config = dict(
    norm_place='pre',
    norm_eps=1e-05,
    attn_scale=0.177,
    tie_embeddings=False,
    init='normal',
    init_std_o=0.0,
    init_std_down=0.0,
    optimizer='laprop',
    beta2=0.98,
    batch_tokens=[8192, 16384, 24576],
    seq_len=512,
)
MLP neurons of a small language model. Each row is named by its layer, matrix (gate and up: input weights) and neuron, and shows model dimensions 16-79. Each number is 200 + 30 x the weight over its row's rms, rounded and kept within 0 to 999. A neuron's up and down rows have the sign that makes its largest values positive.
Before each neuron's rows, "fires on" lists the tokens most often at its 100 highest values on Wikipedia text that the model never trained on.

fires on: "1", "r", "en"
L6.gate262,193,154,246,203,255,163,194,199,192,245,241,160,199,203,126,188,221,205,264,168,183,159,217,208,205,179,200,160,186,228,150,129,198,157,235,186,194,197,191,179,113,186,195,190,246,174,192,197,191,239,211,224,202,186,147,202,220,222,205,204,150,153,163,202
L6.up262,221,166,158,253,220,197,203,181,184,159,143,211,184,191,180,128,258,212,206,169,190,206,205,212,187,216,223,236,159,264,222,202,170,168,202,170,108,146,225,188,258,222,190,167,228,217,188,203,199,215,208,206,227,202,184,174,210,196,220,223,161,126,171,187

fires on: "il", "ro", "art", "n", "ud", "i"
L2.gate65,192,211,198,158,228,199,213,224,204,181,244,159,215,218,240,200,137,193,172,201,207,231,188,155,174,180,199,257,216,243,243,185,229,197,188,163,225,163,212,231,199,146,234,185,219,204,300,187,189,153,158,184,191,197,231,215,165,186,182,192,251,210,208,179
L2.up65,218,200,211,179,203,232,240,191,181,146,251,180,235,198,212,227,116,218,197,170,224,176,129,186,220,164,147,242,228,170,182,203,201,180,188,185,233,217,196,223,238,222,246,262,165,249,229,217,205,161,184,211,212,168,215,238,174,189,239,216,199,190,205,177

fires on: "a", "en", "as", ".", "n"
L5.gate338,199,216,184,212,187,240,200,194,164,161,161,231,212,168,225,160,216,194,239,198,199,169,184,206,212,201,183,262,217,233,261,181,205,201,222,192,234,161,216,283,214,214,147,223,201,199,206,206,138,163,162,170,244,229,228,222,179,135,195,213,239,137,151,174
L5.up338,223,216,234,211,188,174,218,201,198,179,124,211,200,187,184,182,166,194,247,199,200,191,161,222,213,141,157,220,176,216,205,279,176,266,252,177,208,236,188,227,164,214,221,191,190,184,202,180,188,163,219,211,225,194,223,213,188,163,241,217,208,154,205,200

fires on: "t", "as"
L4.gate128,193,162,174,227,192,153,152,230,221,225,225,184,195,200,143,180,206,212,157,159,153,176,217,149,209,211,187,194,233,199,246,155,195,157,267,215,190,160,167,184,214,217,201,195,221,203,246,212,239,128,195,225,241,201,169,251,176,163,216,206,246,150,186,228
L4.up128,228,210,175,181,211,182,176,215,240,230,233,201,171,183,145,182,183,172,201,146,149,161,166,176,236,207,164,188,204,166,187,204,211,150,252,219,212,236,164,212,264,195,179,222,167,232,150,254,186,180,188,224,189,217,141,204,184,229,161,179,221,169,190,172

fires on: " E", "ir", "our", "ain", "er", " I"
L4.gate189,264,195,159,181,200,202,198,206,215,164,184,229,182,206,199,222,161,236,171,181,170,183,211,213,191,211,256,250,219,229,285,220,258,199,143,225,136,123,250,219,199,227,169,221,173,180,268,186,207,209,187,241,208,176,250,208,218,232,185,154,192,171,206,223
L4.up189,201,206,203,195,176,209,180,193,246,125,141,183,167,233,245,230,190,192,157,159,175,202,187,220,156,181,215,246,217,235,213,179,244,238,241,241,172,188,173,193,187,182,189,172,175,191,250,240,214,202,211,173,242,155,182,175,197,158,212,227,214,247,207,219

fires on: "en", "1", "2", "est"
L5.gate137,210,174,200,230,177,194,219,230,189,180,245,223,172,221,216,200,226,265,249,156,221,183,215,149,215,131,189,193,229,248,202,160,189,212,181,177,152,149,218,233,102,215,192,199,212,200,199,206,204,210,220,170,271,202,175,249,142,180,236,232,191,214,187,215
L5.up137,229,190,131,182,153,194,248,184,140,249,212,199,199,224,214,150,228,148,233,198,202,137,232,187,207,222,225,188,185,220,212,183,196,178,191,197,193,184,238,173,156,222,198,216,209,231,158,213,161,227,205,211,247,226,234,117,126,210,181,205,190,130,192,157

fires on: "st", "all", "nd", "iv", "ad"
L4.gate355,170,191,185,252,198,199,233,224,207,221,165,167,164,193,187,220,233,185,251,203,149,204,188,181,172,168,196,171,204,233,166,170,209,219,174,182,187,215,205,196,192,191,182,230,227,228,272,173,196,195,236,198,236,208,168,195,155,232,178,206,198,197,225,187
L4.up355,217,216,168,212,216,206,227,252,194,224,157,190,216,225,197,188,241,220,217,203,186,152,195,190,165,135,168,177,222,217,161,199,203,167,222,155,188,200,241,208,179,208,193,248,217,227,239,200,221,207,164,224,181,190,135,175,192,257,180,197,188,199,177,178

fires on: "es", "e", "id", "ar", "ap", "os"
L6.gate272,215,188,169,227,214,110,182,145,170,213,180,181,158,193,179,224,163,193,214,248,232,172,175,251,212,153,210,221,182,160,255,217,209,194,157,163,197,174,196,203,214,215,162,210,191,237,184,209,224,198,229,167,160,217,224,205,232,144,240,169,177,170,175,195
L6.up272,200,211,170,200,236,226,207,231,259,196,131,201,240,157,219,172,243,184,149,230,187,174,207,183,161,177,207,198,205,205,206,152,235,196,154,175,191,221,184,179,232,223,230,193,217,204,205,250,258,142,237,197,261,241,175,272,193,142,182,223,111,137,210,189

fires on: "n", "t"
L5.gate324,189,198,178,174,160,184,206,185,187,143,197,136,171,217,172,169,194,259,132,175,172,211,188,179,205,222,196,194,212,206,247,193,160,185,196,236,195,134,229,204,209,179,161,190,245,187,198,234,191,141,136,171,222,226,179,193,162,166,205,197,203,198,187,185
L5.up324,236,233,173,176,208,192,155,258,222,212,225,178,215,185,184,250,208,204,198,163,194,224,193,239,240,207,171,228,216,159,168,244,222,191,209,174,225,237,184,197,185,172,201,205,231,210,242,201,179,213,176,219,120,227,185,230,176,194,181,182,152,216,243,187

fires on: "s", "u", "c", "al", "iv"
L6.gate125,163,134,212,197,187,150,148,221,205,221,181,211,267,179,204,154,224,205,217,200,225,177,195,191,181,173,202,161,193,191,193,192,203,198,224,196,233,235,195,177,165,185,162,184,213,159,140,189,160,216,207,208,182,175,187,194,234,177,223,228,205,202,145,168
L6.up125,218,232,192,169,211,172,202,235,214,184,185,202,207,210,250,180,200,222,234,216,166,227,215,228,234,236,209,164,135,206,161,221,188,189,210,185,213,243,200,180,216,230,178,196,139,243,236,184,161,172,184,185,230,258,219,191,149,199,183,214,229,191,236,163

fires on: "on", "re", "le", "e", "ol", "ch"
L8.gate314,168,181,196,208,170,194,226,206,247,187,217,185,177,218,175,235,209,197,220,169,179,170,206,255,184,200,236,220,219,162,205,169,211,188,265,222,212,186,206,208,197,159,206,247,244,207,184,160,192,201,184,121,182,213,169,151,207,176,175,185,230,127,230,212
L8.up314,180,184,181,196,201,198,145,204,182,173,248,137,210,187,145,198,188,226,217,184,226,240,189,170,218,202,244,200,223,235,259,155,192,173,256,212,211,237,200,196,210,227,183,177,198,170,256,219,209,237,191,140,172,199,248,248,191,210,196,172,208,204,252,218

fires on: "ar", ".", "at"
L4.gate230,205,193,207,175,198,144,227,233,201,183,182,212,195,108,257,187,214,247,210,160,149,193,177,147,172,158,263,168,209,212,177,239,239,188,174,260,212,198,230,187,179,207,197,172,272,181,196,138,253,193,167,218,242,221,170,226,187,211,224,182,234,194,234,200
L4.up230,213,250,248,168,199,168,228,201,159,191,171,258,213,144,226,175,193,229,197,209,144,212,224,210,237,173,227,186,242,226,217,196,171,232,161,246,203,245,226,171,215,206,240,178,191,177,174,143,209,185,184,184,162,212,162,169,179,200,230,151,179,177,185,185

fires on: "os", "ber", "le", "in", "it", "e"
L6.gate64,157,154,200,222,208,198,224,198,237,273,247,209,142,227,215,238,191,201,218,203,227,128,169,211,194,227,164,242,158,198,169,211,170,211,199,193,205,212,191,260,170,207,162,170,181,261,205,224,178,169,178,207,262,208,220,234,168,245,223,248,192,176,226,218
L6.up64,186,198,201,175,161,241,193,208,222,214,185,174,208,137,216,222,201,141,203,235,197,212,154,195,161,184,222,174,243,174,220,177,188,231,167,190,210,230,237,236,210,237,154,238,200,203,152,219,193,156,213,232,232,228,214,247,183,199,212,175,151,146,205,190

fires on: "l", "it", "t", "ly", "f", "s"
L5.gate277,187,191,128,179,157,206,162,214,229,205,228,204,255,194,157,186,143,198,191,164,199,209,232,149,196,225,176,236,146,208,155,168,213,193,286,227,211,207,207,241,240,226,200,191,216,260,205,226,170,140,201,195,183,228,156,237,168,176,235,218,231,200,222,191
L5.up277,239,165,225,145,173,163,225,185,216,164,202,205,236,214,184,211,154,208,233,211,236,217,184,233,192,185,203,181,207,201,273,181,182,258,264,194,213,231,245,241,223,148,248,185,247,208,213,175,195,198,203,134,208,160,210,236,169,132,213,228,223,207,198,169

fires on: " to", "n", "ch", "ber"
L4.gate122,227,160,197,197,199,209,209,244,192,184,273,174,223,196,160,198,198,228,207,194,203,170,198,191,210,251,159,211,239,257,216,145,191,135,160,240,198,199,166,216,213,231,183,212,172,228,218,206,290,164,194,230,213,225,177,181,176,158,189,175,217,206,247,223
L4.up122,211,177,139,183,221,193,254,177,142,231,227,177,213,217,208,222,185,196,207,205,195,178,241,221,278,266,201,179,207,266,213,245,223,182,228,178,168,200,194,189,173,207,206,177,189,260,153,218,216,188,228,184,259,256,182,175,244,198,222,189,141,154,201,174

fires on: "al", "qu", "es", "e", "s"
L4.gate296,140,186,203,211,185,203,171,195,219,231,138,168,210,191,207,184,240,199,193,152,218,182,127,174,198,224,221,143,162,213,164,239,156,211,187,233,211,187,195,191,168,182,204,222,187,215,209,159,194,232,192,198,188,199,202,147,204,153,247,159,183,189,242,223
L4.up296,188,221,164,177,196,176,206,203,222,221,230,181,203,264,262,161,226,221,227,178,220,233,182,163,219,240,229,204,179,212,198,198,130,210,168,238,189,170,228,193,216,189,210,186,229,184,189,144,185,196,139,190,222,219,225,241,180,154,153,206,155,227,220,142

fires on: " m", " w", "ay", " n"
L8.gate317,208,158,156,163,199,213,250,198,186,182,189,199,208,190,248,171,216,232,232,253,199,190,242,160,156,155,211,263,175,182,175,228,199,193,194,203,216,214,199,219,148,242,212,131,258,213,252,239,167,188,180,134,189,170,176,202,221,173,239,183,198,203,195,218
L8.up317,216,219,259,184,227,172,204,232,182,160,175,132,167,200,218,216,195,197,171,249,207,210,160,174,227,230,227,194,205,136,177,193,202,201,193,220,195,182,147,188,140,195,237,191,218,202,130,186,223,163,206,178,176,248,259,176,192,196,205,192,145,199,201,248

fires on: "i", "ic", "e", "t", "ar", "v"
L6.gate301,179,170,192,204,212,153,204,209,179,196,218,217,194,209,211,164,147,214,204,184,168,238,213,165,232,188,243,178,166,252,203,165,207,142,208,262,275,172,176,194,213,188,205,205,235,107,190,171,226,211,194,209,202,202,211,234,200,212,191,199,269,171,242,198
L6.up301,233,192,150,194,193,257,206,178,179,239,207,154,261,259,193,223,238,191,196,172,169,186,226,150,212,201,204,219,236,224,211,199,192,176,226,223,182,185,166,256,217,169,205,149,218,202,174,189,210,219,212,156,216,264,169,228,185,203,219,197,231,199,178,164

fires on: "ig", "it", "t", "og", "h"
L5.gate347,207,191,233,176,233,264,224,191,166,241,245,180,233,152,184,223,187,201,204,190,159,193,232,190,178,239,205,156,188,179,220,161,161,221,223,210,216,263,173,238,189,176,278,180,245,273,169,204,255,202,221,169,208,219,206,217,132,186,220,222,236,187,213,165
L5.up347,250,175,142,198,196,190,239,118,202,199,217,210,234,203,190,203,185,209,163,219,168,192,195,235,207,219,189,170,226,209,228,156,167,223,245,186,176,162,197,211,237,253,255,223,185,252,196,165,226,220,233,149,167,218,216,226,141,235,159,162,200,235,207,234

fires on: "ad", "ld", " was", "as", "av"
L5.gate179,210,192,266,206,129,169,219,165,192,208,207,200,206,202,269,175,185,206,262,171,254,194,172,185,201,211,201,242,210,241,232,181,181,174,236,290,195,215,209,200,191,180,207,167,205,254,130,183,149,201,185,160,192,202,198,229,174,211,154,179,215,147,218,201
L5.up179,173,225,170,156,173,198,202,152,180,163,167,228,187,123,169,175,213,227,197,225,157,268,154,194,211,168,230,219,204,246,216,181,209,202,182,198,201,192,217,215,194,232,205,181,167,127,274,192,221,162,189,199,193,216,164,227,187,217,245,186,187,245,174,212

fires on: " b", " c", " st", " w", " d"
L6.gate187,196,139,182,220,215,161,176,225,189,234,176,177,195,149,218,162,263,230,169,177,150,219,136,196,175,200,192,225,203,177,265,192,150,159,208,194,195,238,190,213,166,188,220,204,220,176,217,228,235,219,165,128,288,186,205,197,191,235,199,227,224,204,181,185
L6.up187,206,255,199,180,228,185,210,201,100,232,200,195,216,186,192,184,230,147,231,181,196,170,180,217,167,256,167,193,247,210,184,212,160,183,138,142,156,168,182,203,217,200,253,179,179,209,209,217,231,254,181,202,156,148,141,246,209,200,210,212,184,180,237,228

fires on: "n", "ir"
L4.gate264,176,167,174,201,171,180,214,214,216,163,243,203,239,227,168,187,217,210,184,218,224,234,168,184,183,171,234,201,229,275,215,167,254,152,185,184,204,176,177,209,193,198,164,189,189,152,283,204,184,194,190,168,248,161,264,231,168,173,242,185,190,175,199,186
L4.up264,129,198,179,212,164,190,200,153,198,161,227,207,196,274,196,191,175,200,180,210,222,194,172,224,174,199,190,205,205,242,240,178,236,187,229,165,184,191,197,166,190,179,147,188,173,194,232,271,214,197,163,229,228,179,224,220,181,149,209,224,193,209,193,204

fires on: "n", "st", "ad", "l"
L4.gate168,212,212,203,255,169,233,175,234,172,231,181,152,168,227,184,199,199,153,264,121,224,174,174,170,202,140,240,184,188,257,195,168,200,262,185,234,201,263,215,233,217,160,164,207,184,162,235,182,206,172,220,248,276,162,166,175,231,199,212,189,195,167,184,182
L4.up168,217,220,162,208,151,194,206,241,200,191,265,164,217,201,195,213,199,214,181,168,206,198,199,141,200,194,124,237,161,183,158,155,231,197,182,180,116,246,201,241,199,201,243,236,185,270,186,157,197,156,225,230,229,229,206,200,171,202,210,221,232,225,174,172

fires on: "ad", "im", "is", "id"
L2.gate266,155,183,178,227,177,210,256,187,207,227,216,230,238,137,163,232,238,180,226,169,213,201,214,192,194,196,204,175,208,196,210,128,192,238,206,233,161,207,189,289,195,142,176,212,162,241,201,201,230,201,201,200,227,167,203,230,191,182,213,210,182,184,159,208
L2.up266,171,242,191,194,212,195,186,192,216,176,156,256,222,196,213,226,156,190,229,187,198,248,220,209,244,193,191,172,184,205,196,244,233,219,190,224,225,215,184,248,199,175,172,200,220,205,166,146,149,251,187,201,208,196,235,163,197,200,211,171,157,261,189,174

fires on: "f", "ad", "t", "av"
L5.gate250,211,196,241,219,219,212,201,207,191,175,163,208,239,193,238,159,138,223,169,206,213,217,248,245,197,215,200,209,193,182,216,182,185,208,214,292,271,211,179,200,205,163,223,193,245,222,155,216,234,159,226,172,186,228,197,255,158,195,235,195,223,200,215,207
L5.up250,174,214,229,198,166,166,241,181,138,196,209,225,193,186,150,197,172,210,198,225,176,227,168,207,167,191,222,181,180,207,236,200,160,216,167,201,224,178,133,218,201,193,183,189,160,148,191,175,189,203,214,207,220,227,199,182,203,216,200,80,212,194,222,245

fires on: " w", " m", " c", "er", " p"
L6.gate297,178,187,193,200,262,173,143,194,171,225,184,193,209,212,182,164,208,212,201,203,165,203,256,243,215,208,223,269,185,184,196,193,165,132,165,221,282,242,194,194,168,197,256,188,213,213,261,253,199,185,171,158,228,173,207,239,245,195,257,219,226,213,222,204
L6.up297,186,235,177,217,192,235,192,234,207,218,196,180,209,193,252,211,227,181,189,208,229,150,175,195,206,280,177,201,224,193,169,215,169,140,231,192,201,181,116,185,186,186,214,173,187,242,160,202,184,246,192,211,225,214,180,194,169,164,242,201,228,209,189,205

fires on: "ra", "he", "ar", "s", "e", "ant"
L8.gate47,223,166,211,247,132,262,221,213,216,182,243,207,186,218,273,181,194,207,225,249,247,226,154,168,210,202,230,227,164,194,226,165,212,184,222,210,235,185,160,211,189,228,172,256,194,157,152,222,200,99,197,198,243,148,222,202,210,199,168,199,172,154,170,213
L8.up47,188,172,265,240,162,201,198,160,194,153,235,218,193,144,211,250,171,200,222,209,180,224,133,140,243,203,230,186,193,190,210,168,183,182,213,201,226,186,162,182,210,190,207,235,232,152,181,169,221,176,195,179,225,237,199,198,161,208,178,184,152,181,215,211

fires on: "e", "s", "f", "end"
L5.gate126,179,175,129,202,187,230,127,234,176,242,223,209,242,199,224,200,176,252,175,185,220,224,229,238,177,208,240,238,232,207,188,246,233,191,232,206,280,228,227,187,218,197,174,226,206,158,191,175,242,186,170,168,172,175,202,231,258,149,209,162,172,202,218,201
L5.up126,240,159,161,171,174,165,202,177,161,178,196,155,176,200,247,191,169,167,227,216,160,173,211,230,226,166,235,208,173,169,221,204,190,179,195,208,232,225,253,270,204,163,232,189,231,144,199,157,208,217,182,219,187,236,201,196,212,199,221,196,232,219,268,182

fires on: "i", "re", "n", "ur", "s", "er"
L8.gate299,147,135,221,232,206,199,219,149,183,172,223,203,186,192,214,192,190,223,124,183,232,191,242,175,199,165,210,219,162,202,287,225,204,186,219,201,212,203,218,194,199,214,181,173,165,244,161,216,193,160,192,199,209,189,228,202,231,153,185,226,145,187,183,226
L8.up299,186,213,242,210,155,208,205,184,194,188,176,151,162,186,257,261,193,226,222,144,295,200,224,194,216,223,187,211,221,181,268,214,184,210,192,173,195,215,181,178,155,190,201,227,197,232,243,183,175,156,164,216,241,240,187,191,188,187,166,192,239,269,212,201

fires on: " are", "es", "e", " were", " was"
L4.gate382,161,181,202,182,176,133,254,177,192,197,172,157,168,218,218,181,238,155,240,200,175,198,216,164,168,194,223,261,180,165,180,211,225,212,262,211,223,229,161,197,188,145,148,125,166,219,214,212,214,225,224,194,218,200,218,224,156,180,178,205,162,152,168,209
L4.up382,192,175,217,219,202,208,238,133,154,187,110,247,143,207,210,218,210,143,223,190,204,224,166,170,159,198,203,272,179,206,210,167,232,218,234,232,191,221,154,227,206,188,116,159,175,247,195,210,213,225,217,214,207,246,238,173,181,196,179,150,197,167,145,256

fires on: "ter", "iv", "et", "ad", "on", "av"
L5.gate225,178,124,208,236,180,218,173,214,209,261,190,175,181,135,187,225,200,186,175,199,176,245,162,220,152,258,220,209,227,161,188,173,230,209,188,259,195,193,203,228,197,203,219,180,233,190,223,218,182,164,233,182,238,179,156,187,210,170,135,221,152,167,170,211
L5.up225,224,212,223,250,165,186,220,205,153,149,207,235,168,181,212,182,246,191,172,211,212,178,195,212,168,184,162,179,221,180,172,212,244,196,201,168,180,249,201,231,206,196,217,229,196,223,186,242,127,218,224,161,216,208,212,149,216,199,150,208,168,193,183,206

fires on: "it", "ent", "ol", "ant", "ab"
L2.gate11,189,183,213,204,186,159,184,237,203,250,193,224,239,185,198,194,158,230,169,221,228,228,201,252,180,245,214,211,198,224,220,181,214,179,233,203,208,164,217,209,199,196,194,178,245,221,223,209,189,146,178,158,226,184,186,276,170,244,215,168,252,147,245,201
L2.up11,173,192,216,222,200,183,167,224,192,209,205,221,252,188,216,221,172,162,217,237,201,221,215,218,177,197,233,203,232,223,195,172,173,166,176,221,169,177,220,169,132,184,208,215,210,174,233,175,179,184,180,186,183,169,198,266,123,220,189,136,233,220,241,203

fires on: "h", "le", "ra", "l", "he"
L5.gate106,228,182,206,243,202,235,206,231,192,229,218,221,183,210,197,200,181,181,178,204,202,180,208,150,215,221,232,191,154,226,203,177,148,213,222,166,231,209,206,244,185,200,247,203,246,183,145,167,235,220,158,178,198,178,173,113,217,150,185,211,182,83,216,183
L5.up106,168,182,195,207,197,214,210,215,238,194,220,199,249,148,219,227,186,173,194,251,198,151,202,270,216,176,197,196,228,173,165,198,213,210,193,283,236,167,204,234,261,203,177,241,164,183,182,206,203,166,141,194,211,199,202,182,163,221,206,184,163,230,201,239

fires on: "o", "am", "p", "en", "an", "n"
L5.gate28,169,219,194,210,214,183,227,178,162,177,175,178,213,200,197,202,231,177,243,255,193,209,183,198,211,189,220,214,164,220,169,102,214,171,223,183,176,181,220,203,236,158,195,263,221,242,193,165,206,187,187,233,227,201,194,161,222,197,175,155,273,144,145,187
L5.up28,234,181,199,190,224,132,172,214,180,247,172,160,174,205,185,148,202,206,255,165,213,224,156,140,213,190,209,176,183,203,224,175,176,207,224,198,178,233,258,196,155,225,231,209,232,197,168,193,192,219,163,189,183,129,246,185,149,193,178,188,207,199,183,206

fires on: ".", "a", "p", "f"
L6.gate222,171,195,141,199,233,206,211,230,249,210,201,160,250,197,273,205,185,235,214,226,212,125,215,205,224,188,197,213,180,171,236,191,241,166,234,218,221,190,222,181,230,187,207,179,219,205,193,156,210,167,175,207,191,196,246,211,190,180,198,260,181,205,221,208
L6.up222,182,198,227,187,213,211,211,207,231,210,190,176,207,205,242,226,165,164,239,237,196,223,212,209,275,136,262,170,192,152,220,203,187,215,223,185,202,178,205,182,172,194,201,239,223,219,163,169,201,185,163,186,239,181,211,205,159,191,226,197,225,159,217,239

fires on: "it", "on", "ber"
L4.gate366,218,201,197,220,183,200,199,190,243,170,258,184,195,218,179,176,164,199,186,170,223,210,169,230,148,257,243,189,219,141,201,174,220,184,221,250,189,146,203,249,219,212,208,200,252,186,206,226,159,174,150,135,205,199,165,214,182,230,189,205,195,162,183,230
L4.up366,217,224,245,165,206,221,199,164,200,178,177,186,196,207,177,174,172,148,218,188,204,202,183,221,198,243,254,225,221,149,191,222,239,226,179,193,173,184,213,220,178,168,205,213,233,190,222,224,159,207,187,82,146,200,188,222,223,196,215,185,196,180,198,177

fires on: "t", "p", "ur", "d", "ed", " |"
L6.gate157,190,205,164,209,204,192,160,220,178,183,220,187,206,224,216,210,194,241,205,175,149,210,164,177,205,184,200,162,192,243,164,173,182,201,268,224,179,159,197,190,187,189,183,152,168,160,243,147,234,154,196,246,244,204,185,230,158,212,190,220,205,170,229,255
L6.up157,224,207,204,184,181,247,164,192,233,197,164,184,210,225,175,206,134,236,162,175,213,228,167,188,215,260,162,173,220,192,223,230,208,158,271,214,160,120,138,211,207,239,210,211,221,215,210,200,185,237,166,171,176,186,232,193,183,230,198,206,216,195,194,172

fires on: "t", "\"", "id", "w", "ad"
L5.gate355,185,167,161,193,223,202,221,177,162,190,148,212,194,137,213,195,196,182,236,207,170,178,181,210,188,211,248,205,260,175,262,224,161,215,247,254,139,255,144,214,217,186,184,208,181,244,206,182,207,242,241,174,193,189,204,204,114,165,169,251,177,152,223,180
L5.up355,214,197,159,192,159,163,173,166,251,204,157,226,235,183,209,235,240,215,222,234,208,175,163,177,173,200,159,203,224,152,216,200,193,210,227,172,207,219,214,193,203,194,229,251,179,171,178,199,132,207,205,190,204,187,211,230,256,232,243,230,207,268,193,142

fires on: "her", "ter", " ", "s", "ort", "od"
L6.gate258,195,181,215,249,177,236,227,209,156,233,196,198,230,193,179,166,193,203,170,237,205,203,222,200,182,194,204,216,199,197,235,138,275,211,189,181,188,177,197,233,197,189,222,174,200,268,194,154,188,111,213,181,170,246,183,166,203,178,192,222,248,204,182,244
L6.up258,182,217,180,172,202,181,180,214,193,166,246,186,190,164,198,186,236,229,238,192,183,217,204,211,165,158,257,242,249,245,188,201,201,195,183,174,199,271,198,165,222,213,198,192,146,228,141,169,224,235,210,181,224,202,230,157,245,193,179,223,197,194,203,204

fires on: "i", "w", "n", "o", "z", "ly"
L6.gate281,196,141,227,216,204,154,244,150,240,220,204,184,261,215,224,205,200,236,202,190,116,215,227,224,183,212,211,233,223,201,213,232,198,201,226,221,191,186,167,195,248,202,189,191,181,197,159,193,183,145,165,191,211,226,181,181,234,245,176,178,195,220,172,254
L6.up281,229,211,196,245,197,236,155,194,220,180,213,177,143,212,219,230,236,179,191,225,193,211,208,165,251,166,156,175,205,180,183,177,198,209,183,183,260,214,194,206,176,234,223,216,232,209,240,171,233,235,191,197,205,216,201,182,152,214,138,219,263,210,183,228

fires on: "os", "e", "es", "s"
L6.gate112,162,193,174,239,191,169,232,250,227,277,215,213,226,161,203,216,192,210,197,176,229,147,166,231,198,179,209,187,217,257,262,216,209,237,201,208,230,177,200,219,120,180,180,208,154,150,199,163,164,271,152,168,202,203,209,204,180,154,164,190,184,154,198,226
L6.up112,180,171,156,157,210,260,232,214,233,221,206,189,192,190,252,200,175,182,206,207,215,166,193,203,162,156,244,194,233,210,228,228,225,209,182,197,180,244,257,234,207,211,201,195,118,233,199,232,161,210,196,220,164,245,168,180,192,150,197,217,164,171,233,199

fires on: "it", "ar", "us"
L2.gate147,172,217,188,191,206,232,177,234,207,209,235,248,196,149,175,181,237,209,123,222,135,234,193,187,182,184,245,188,190,233,141,196,253,209,169,222,137,227,202,176,183,159,196,202,170,186,172,163,210,149,202,182,191,261,234,214,187,203,180,237,227,176,204,188
L2.up147,192,174,248,199,200,186,151,224,148,164,264,240,237,201,196,256,187,210,202,240,202,167,220,162,211,177,272,191,241,179,217,170,152,166,163,189,215,256,182,188,246,227,208,215,263,178,164,197,183,238,179,207,160,188,233,214,160,201,186,203,200,180,200,224

fires on: "an", "ic", "ar", "is"
L2.gate93,233,197,180,195,189,153,210,180,179,216,184,191,237,189,227,195,179,250,187,217,178,216,189,251,155,182,237,204,161,231,186,155,152,182,301,214,206,175,211,237,172,204,223,152,265,115,213,177,199,216,183,224,193,189,165,156,224,184,250,241,226,173,187,209
L2.up93,243,238,209,204,180,234,181,172,229,223,181,220,192,186,207,168,213,212,161,152,189,209,158,207,188,206,186,213,169,225,198,172,190,188,220,216,190,205,187,242,179,237,206,154,260,221,261,247,190,217,235,220,210,252,158,176,248,185,233,181,220,189,246,227

fires on: "m", "c", "l", "p", "h", "f"
L5.gate381,183,219,168,193,197,171,189,277,199,229,179,214,209,240,218,187,186,247,186,210,171,208,201,240,196,202,183,169,162,150,177,162,201,126,232,229,170,172,205,184,226,192,224,157,167,179,233,168,260,136,224,235,240,191,191,244,220,207,248,178,170,247,247,240
L5.up381,137,196,196,135,273,219,221,178,192,179,209,220,159,193,159,223,229,179,220,247,221,191,222,232,181,147,263,178,202,186,196,186,188,190,219,218,204,160,222,214,203,192,206,227,254,193,217,181,232,183,181,240,195,230,145,249,194,216,168,203,180,178,204,217

fires on: "ic", "ation", "om", "on", "op", "ed"
L6.gate68,184,181,228,199,188,164,190,221,223,153,160,209,183,224,226,209,187,237,188,201,168,248,201,213,196,156,219,261,222,224,176,181,171,216,187,244,165,210,160,235,153,201,217,172,239,235,135,170,160,150,234,235,251,191,189,180,179,210,159,183,234,188,187,255
L6.up68,184,207,140,225,155,211,141,222,194,245,228,184,202,163,180,192,205,218,212,211,239,202,196,173,204,242,210,157,200,194,185,230,240,144,158,178,208,163,237,202,228,230,227,228,190,209,203,175,192,232,209,247,128,221,203,200,182,183,143,168,200,181,252,162